python train.py --num_hidden_layers=13 --num_attention_heads=10 --num_key_value_heads=10 --norm="rmsnorm" --positions="rope" --parallel_block=false --init="uniform" --init_std_up=0.0284 --learning_rate=0.0059 --weight_decay=0.0 --max_grad_norm=2.0 --decay_shape="linear" --dataset="wikipedia_en"
MLP neurons of a small language model. Each row is named by its layer, matrix (up: input weights) and neuron, and shows model dimensions 240-367. Each number is 128 + 24 x the weight over its row's rms, rounded and kept within 0 to 255. Numbers have three digits each.
Before each neuron's rows, "fires on" lists the tokens most often at its 100 highest values on Wikipedia text that the model never trained on.

fires on: " Ret", "et", "ot", "iet", "en", "it"
L4.up1231:152121125093103100150092150102186120173175128114098123122133129131098109165068092129134112109095197135152116124134136112086157166153098118156151140145115115092151105143123122159117129190082143114121103118094143111099112104161111103092125162117160134129158131142129121129151154151172120143143137105120099115165085156100166144125131149104072151131108171110146131130127135118197149141111

fires on: " A", "\n\n", " Rangers", " =\n\n", " Home"
L4.up2314:143120148162130137107157127083169120103132161104138159143146119128158104102161160136145129139152114155083111153102105126093136112158146132114147155137123133144110147169165121125113115133157115125093143098146143110115112125148121136104095177115152116067118169104089162090120123136136098099159123186107146140131127117121118132113121133091100124138109117141151144177105133083118147075147

fires on: " |", ".", "\n", " one", " ", "m"
L4.up2382:100126135123120158100115078156104157100138122122092143138108113140112098101158157151124114148122098136099123115107143128110118149159107136159105110104075127112143133114136096177103119165086112086127144123110159120136138084111115134088091159167132125131123148143146144103140111098160127118130137099149095128121120159127128138147152168067120137095130099150128114116117126090109125114190

fires on: " of", "est", " for", " Award", ":"
L4.up1987:161170123126105175134142123122149097151121129096113128120139097070101120134114077073120149123151134077112094147126130115166158119103098151142103153146139149120124099173130124159108086134104115106123163121155170151079167110133131141076148123102112159133095125157132143128100159134104135110101107138103098089162111183151104181115149070109110127096122085154139140109132126103096128147138

fires on: "ab", " of", " that", " with", "r", " Mad"
L4.up1622:119219127127138095100095119145138153109150131128116106127112142113153058121125090153126131128086130093134112091130107114101154164129134148140110125152135156120123108111185101149112158168123167113173131137151149103143110081149123158131132145150165117129117125161102119137145124131129126097093160135113120149143100072123163165162144101108140151150115128105121161150162164141094184088121

fires on: ","
L4.up235:140109125136141165125168132135163158106129127144132147151149102166120141120151132098136131124174134113126119160101110106096135133109144124124144201155145121137082097110127093124139105156126146093186156143121123157145126162149105105182113130151143128108132171140132097093100152121121097127136159118094125114161099140079156115100137129123107109157099141136108146092108133098159111111116

fires on: " G", " M", "en"
L4.up911:163121117130091119159184141116152109175128135179103127122143113184119134177080099129138118133111106109128163179160113110094144120145128149102130133136160156137123113126096162151115117117127168135119119138161125116111145132125115145126110137069151158101130135126127093110087122137141123122131148139125122127124125118090138150143133093126091161127128140130128127138109126142131105133188

fires on: " int", " Ref", "ef", " Pos", " ref", "rans"
L4.up748:132121088126106134122137164110166125153131180078157115063118133112118068122163143146159166132147147112160074161147081102109130093135126125154122118132142131111137114149114102182090112133146122110114123083108116149137131115130132136133188132100169177105064107166079105138137159104132149111174168168115155082168134182144116119140123075114119145097136127098104135097147102137110125141103

fires on: "ach", " le", " Ch", "at", " ch", " e"
L4.up657:121127129171124139129120091132125143101105166142125124175109107112131110113123132147160127139146131143144135112169168114127163109166130148164133112082149125113108146128142124149107162143143135136143094102122152097148095138136125140147082097127103151074112135167103073130143135122123140112082152144158108127148082082128156136115171070113141135105142103134123131191070143117146112144117

fires on: " of", ":", " from", " :", " actor", " actress"
L4.up1097:127127171126112119149146114078132115171117105117115097168127111104098122113161113124165123099119134133109108135123122112137185110154138168166146126134111147133138138148156109157130151091107125135133105097135122120116108145167114114166111147115160128137111097148134122141103131152114093116126139122110111134181119182119121125119146097108122141134105149112121108122154096133134111115118

fires on: " |", ":", "1", " per", "in", "2"
L4.up862:151173129146138171153064143096147156147116137125195159137101145101145110101131156091154108136131118139088113124106119125135126087119112120131165093148125106116144156140120137142089128115163151086159122121130155114150134147142105159122137116128093141121131194152137114076128121119112118118125108166131147130119134123134143146125157128129168161142114129072128135184135141122111177131131

fires on: "in", "ect", "ed", "or", "aph", " rece"
L4.up959:133115111109132121124145168189110130114115124153180163136115114146104097116097127127126122136166135086131129145162103117148142109101136149131128118124150112126103151127133125089113111115088133116129112160117121144146098129139141136110107105108121127103124084110089118133076135141124107062125152099151127136131133113092134127090152142133079124130118121135118094109097130107173153107106

fires on: " ", ".", " on", "end"
L4.up2498:122129150122076109136081154137155143092117109141135102149074093124093143085147151089131119136134092154084123133068164107118138107092128117131131103130124139117115128126139093174136077141097158125146144128151157157107123128112135207130095142160098174117119138159093091107130119101149150107136148128123111136145146174124177190158170125128147182113103124145134160098086124143117108126117

fires on: "ed", "ified", "ied", "ped", " office"
L4.up2277:141171130125124163134108157092135084136138184131121131159123089175092102075135135124111104118080105107142112118147156102118135114091132151144127136116114089132135146135150124100150094151147082113138080081100122114124143122145126140135131143080116172138120114156106138105108141136073112125131136134107113146129084212174125129100157135123140100099125069172164110132066114070134147155130

fires on: "e", " Se", " Te", "Se", "de"
L4.up80:149141087122124146126130125086127111133097126161160138154137108122119128112146143138120101124102145062108105171152105118183130123103081118142140113120158119142140132109139170150099131110132111111133136081130138171157123126124127135156105140124093151138132125117078103141140119175115101098128109155144121067121148124109135153108126130104165128103144130138100139145147142122117075108159

fires on: " |", ".", " Stadium", "-", "eston"
L4.up2107:191148123130095139125150165169152126139169121122133148178127152144081112155154143113127104137118144131152120151120136104143148138113147134132142159182110112119121109109115160166168144090131114109135131158113139143144133111164123124113168119136136111122136135108097111117108089091131108097111147089076152123134144164153143099084165131122099103137106123123109114122115128144108115128148

fires on: "ud", " in", " In", "In", " Rud", "19"
L4.up1543:146148118144099124116152094149152148103144117111115053109135162110141109085146139111161133152143153094086127145083142102104139119097137160147125153165124148119107154169108063156097119141118140112130127140128117138176101136134123126074133128121092097155097129098141148139111131133123128105149145108117120149171137135124108145122105122125144120145103127148108140113136113141099136141139

fires on: "am", " car", "al", " am", " Am", " cam"
L4.up1630:101156110169120127159112125092162083181104132109158116135112116088136089149129087164099163136132115091091139108162138115141137127153131108153138110100136089098156149103086128178088118096128160094162127171112120097142101120094102194116108117145152104135110141117126100134113186138106112119126146129144139094105099108127082173106184099122156193106115075155121142111147156128096134175119

fires on: "and", " of", "ond", " Mand", "ind", "ing"
L4.up2042:141119098151147112091168156159157125093112087145129133118079105118125134143143143111144133134131110153098103159168103128146111094106113141114114116136139129175124148119109074144087132108174114124183147174136118091069130137117141153110149110145073116074111147160092115139146169134142118107129156112151150148120134084101105134124169126114133156132130087113118154157106114085107122092142

fires on: " ", " of", " on", " Hill", " a"
L4.up1406:153112137118108136130159097154140101104142127046123118110118168103104151118133122143143170102095119144148125102178136117112153144134096136131128161173091172118148145139113126135111148124173162139141098185151140148129168146111136126163118138151133118149107117171109128137127137120140116145120118111149128179143130147151099083140127083137142125116114135063145163154138166114114102151152

fires on: "ly", "–", "ing", "ign"
L4.up743:103107129152137144149156152147115119138160119154150121109145117099137108097104146130096090138166085126098126144086171119097128166148120094140117131114149134141166080105101120158143102160089098089113127082115164167115119153135130108108157101077143201097121170141106131049104129130152096125094155132136110107121135130118129127153136095155168174096116107111152109163117153077193132099137

fires on: " |", ".D", "2", " at"
L4.up1452:153174150116091118115175103127133114140143124130154115167139143117108150099147144091165129152169113126091104135136145125082145159123124142116071154084125099112155072155093118098145098150109129076141112093110126150144129126141142148155163160165134130118134144126094138143149111159109158158142189099112094084134097142114132137130150090130082117114116137115157132150154151146171104107125

fires on: " by", "ch", " and", "st", " one", "r"
L4.up1664:161126137111099138121147107134111128157142159084111145130137098114118158137098092116165122122159121138129128096119114105123145169140121141133115082152114155124145140117171114152117176117099169138118107116146132130135103123149185118134116136147114153163144191142151122125083113108117139146133150111120123130136164163164102105119144170124096118151138089127126164179138108127074141108136

fires on: " |", ",", ";", " ESPN", " SC", " Stadium"
L4.up696:139109143146065114134136147146136107159139128074120107144110133119125123128136137096164164116137149125113095148130176108123107105146086095123121153112116112127102148107111146117116163204162113087166127164116138140124120147149112104133151083116123147119109144146143115117166127104105139115100152143122147113124152158162157146119154119150140148178125134113081113126111141140157168126138

fires on: "\n", "==\n", " by", " Preceded", "===\n", ")\n"
L4.up1902:154127165140132129136153151110109127118138144082107120122131131162128148146082140107118121137145121100113156092161172126118156109168155166139117151155095112139137142132140122158134127104136103134151102091138116161173146171151149150150153149141155145103097114129161140105105160126122126117145133096121114127165129158087143145099161147122124145108118063174159129184124096127050103115146

fires on: " st", " St", "-st", "St"
L4.up1471:084109122160136124137184096101117131140067136127103127139137126123119089142088078173114130131127124114113126154121099113124141105129138089144094149123142134091132113136151132131063090099108161095132088133167123136116145132151093132142142132132123146104110117113119092126124199161104147121127159117122114102097094127154151152118150105129147129132160091162093163116131149120141116107131

fires on: " –", "S", " by", " Kh", " -", "–"
L4.up1609:131130117123125151096131149178089179147126157159127170139174123074180126126121130150101102130125145141123130138151150127103165117171133126145108122117093108104141127132162089099175141171131151134134112106177108134091105145108132158163085121158117126138143146091144157111116088129128137142101163093139163156158121136128131184144114092133114149089121152190127138099129117096088124157156

fires on: "el", " band", " play", "ist", "ach", "ber"
L4.up840:193158140156118110135157125094157116141125128073134140164126135149184117119165122086118109130148154125144081103127130118129103150122135153173106127125107141120191133156133125104113135136118125101133092139118156173141135167130105155104105119140155099163134114174095149135131132128123105122139156145099127148138110153110121109101152136104104083113105133101109107117135144185156127103159

fires on: " of", " ch", " with", " Ch", " by", " given"
L4.up997:130146123131123198147158111149144128114106119156112160131107139136123117160122108154134109150118105065160132137129108127174164079134145114139134136099130145150114103124118148149100118132073167113126112133156143143113115105131177148106086155133132192123131122168093106089100165178150143080101136120133159119138116114108166131140149115131176170119140121132106146142107120125107124162153

fires on: "at", "ul", " found", "gan", "or"
L4.up1898:137142164098123156103125164124160131163143132152133109106126124125120047139069119135125127125128103112136162161147129115116168112134165145149145114111104134110114151119112092150150145171136145100135132129160095142078104081091143115113119141172132172067083096171165144120126122128098093135114144170107157072144127087128141139110122096114130130108116146125141100123119150097101154102157

fires on: "),", ",", " as", " Party", " attended"
L4.up325:143141132131095173100152132169147103104114104157106102137162136137111153119110123123145107101179090143096116128132136135111111087102134126140075129118126119140099121123129095145099155140136106132162155109136099129124090149150140145137140173118126170097116150176123118137100130159092099154137134172149122143098118203134091167108133141092080110137121120131091125163107162116125116106113

fires on: " by", " from", " before", " after"
L4.up293:141143106146104179094122103104109157141085162096118136128132145122131110105091151102112161159159109122128124111134144119122137113131111100144101164088118135112169130146114145168161151107110123117152098092129164128114137151099138149161160147133134175117101126150123099108097143093142112118102150148155139143130114110127125136136106117120074147127129125127106101142164111134119155120103

fires on: " also", " called", " who", " named", " regard"
L4.up1966:152132128093113141138166096135122147138130172101117111095146133101102107120054118118116114153138119128116120133182153114113165109127091177131133168108104087162128116160142134159149130119106116098160120086138103140108154156135132099102142178117127131133092146158141110097108155135120132124156116147103113176121150134081150099131136136101062161065141103141111111120132139118090096103118

fires on: ",", " as", " (", " |", " "
L4.up1214:135176144142126126129090126136128177120110096113143078101111126116177119149151112128084069196152125134081128110129147103173129093148136148130139109143131142145149149113091150114146095089173101120081139105116135160135136108120146153128154180126121177127114212098089105127138110132134172138112096101140164150113145115093092155154127111119152151088122122139142128198133120094116115129137

fires on: "M", " Par", " par", " m", "m", "ar"
L4.up2463:146132126131094133116155155144095124100090120114115128139067129140152121115091114160108106122161093096120112160159114119092145128128114179146099141096136159146127143140136117132122076103095127088121108137107125165144150108108126181100116148098139147105098144149136111110164161138097125135131186157102112145124138161101107150105149099123119187164126085116120124145096134113090118162160

fires on: " St", "-st", "St", "st", " Est", " str"
L4.up1752:148122117128082132115216131120175115098077151132106132128112115118151105116129153149158153132158162110135094145130083130100106112172120122119084169132164115051107115112111143134170097154074137097155140149173121161114134140128128118134147134115117157163127148110102145108151160131104121153116104153148077123122096161155121111124119102108151112139107087188084123128148146114151113130152

fires on: " ", " (", "1", "2", ".", "{"
L4.up1046:133161125130123132125116107166165157156148122136147117127088101108144133117124157105094127161123133105105157114149144130108148133121139147127135089123108094099156140093144151085148090108150194110163121125155111123132134070118150157118138099130095088142122212134097151112112102137128136093134130106129079087166131130137099125165189144138151155110094160132111191149126107083169154149129

fires on: "p", " in", " G", "ed", "\"", "is"
L4.up2446:116117141137147129102170155132157128157159126152146125161099148177142087131096149141152136128169125149136113169132110120118147122122130163118120118110129150152161124132125101135109146147103111095113061074147118164126121121171107146148103103159135142117103121113140131113114127163155156114143151135105105093164159086090128114125122105145110144103076129145098136127096146120135131101163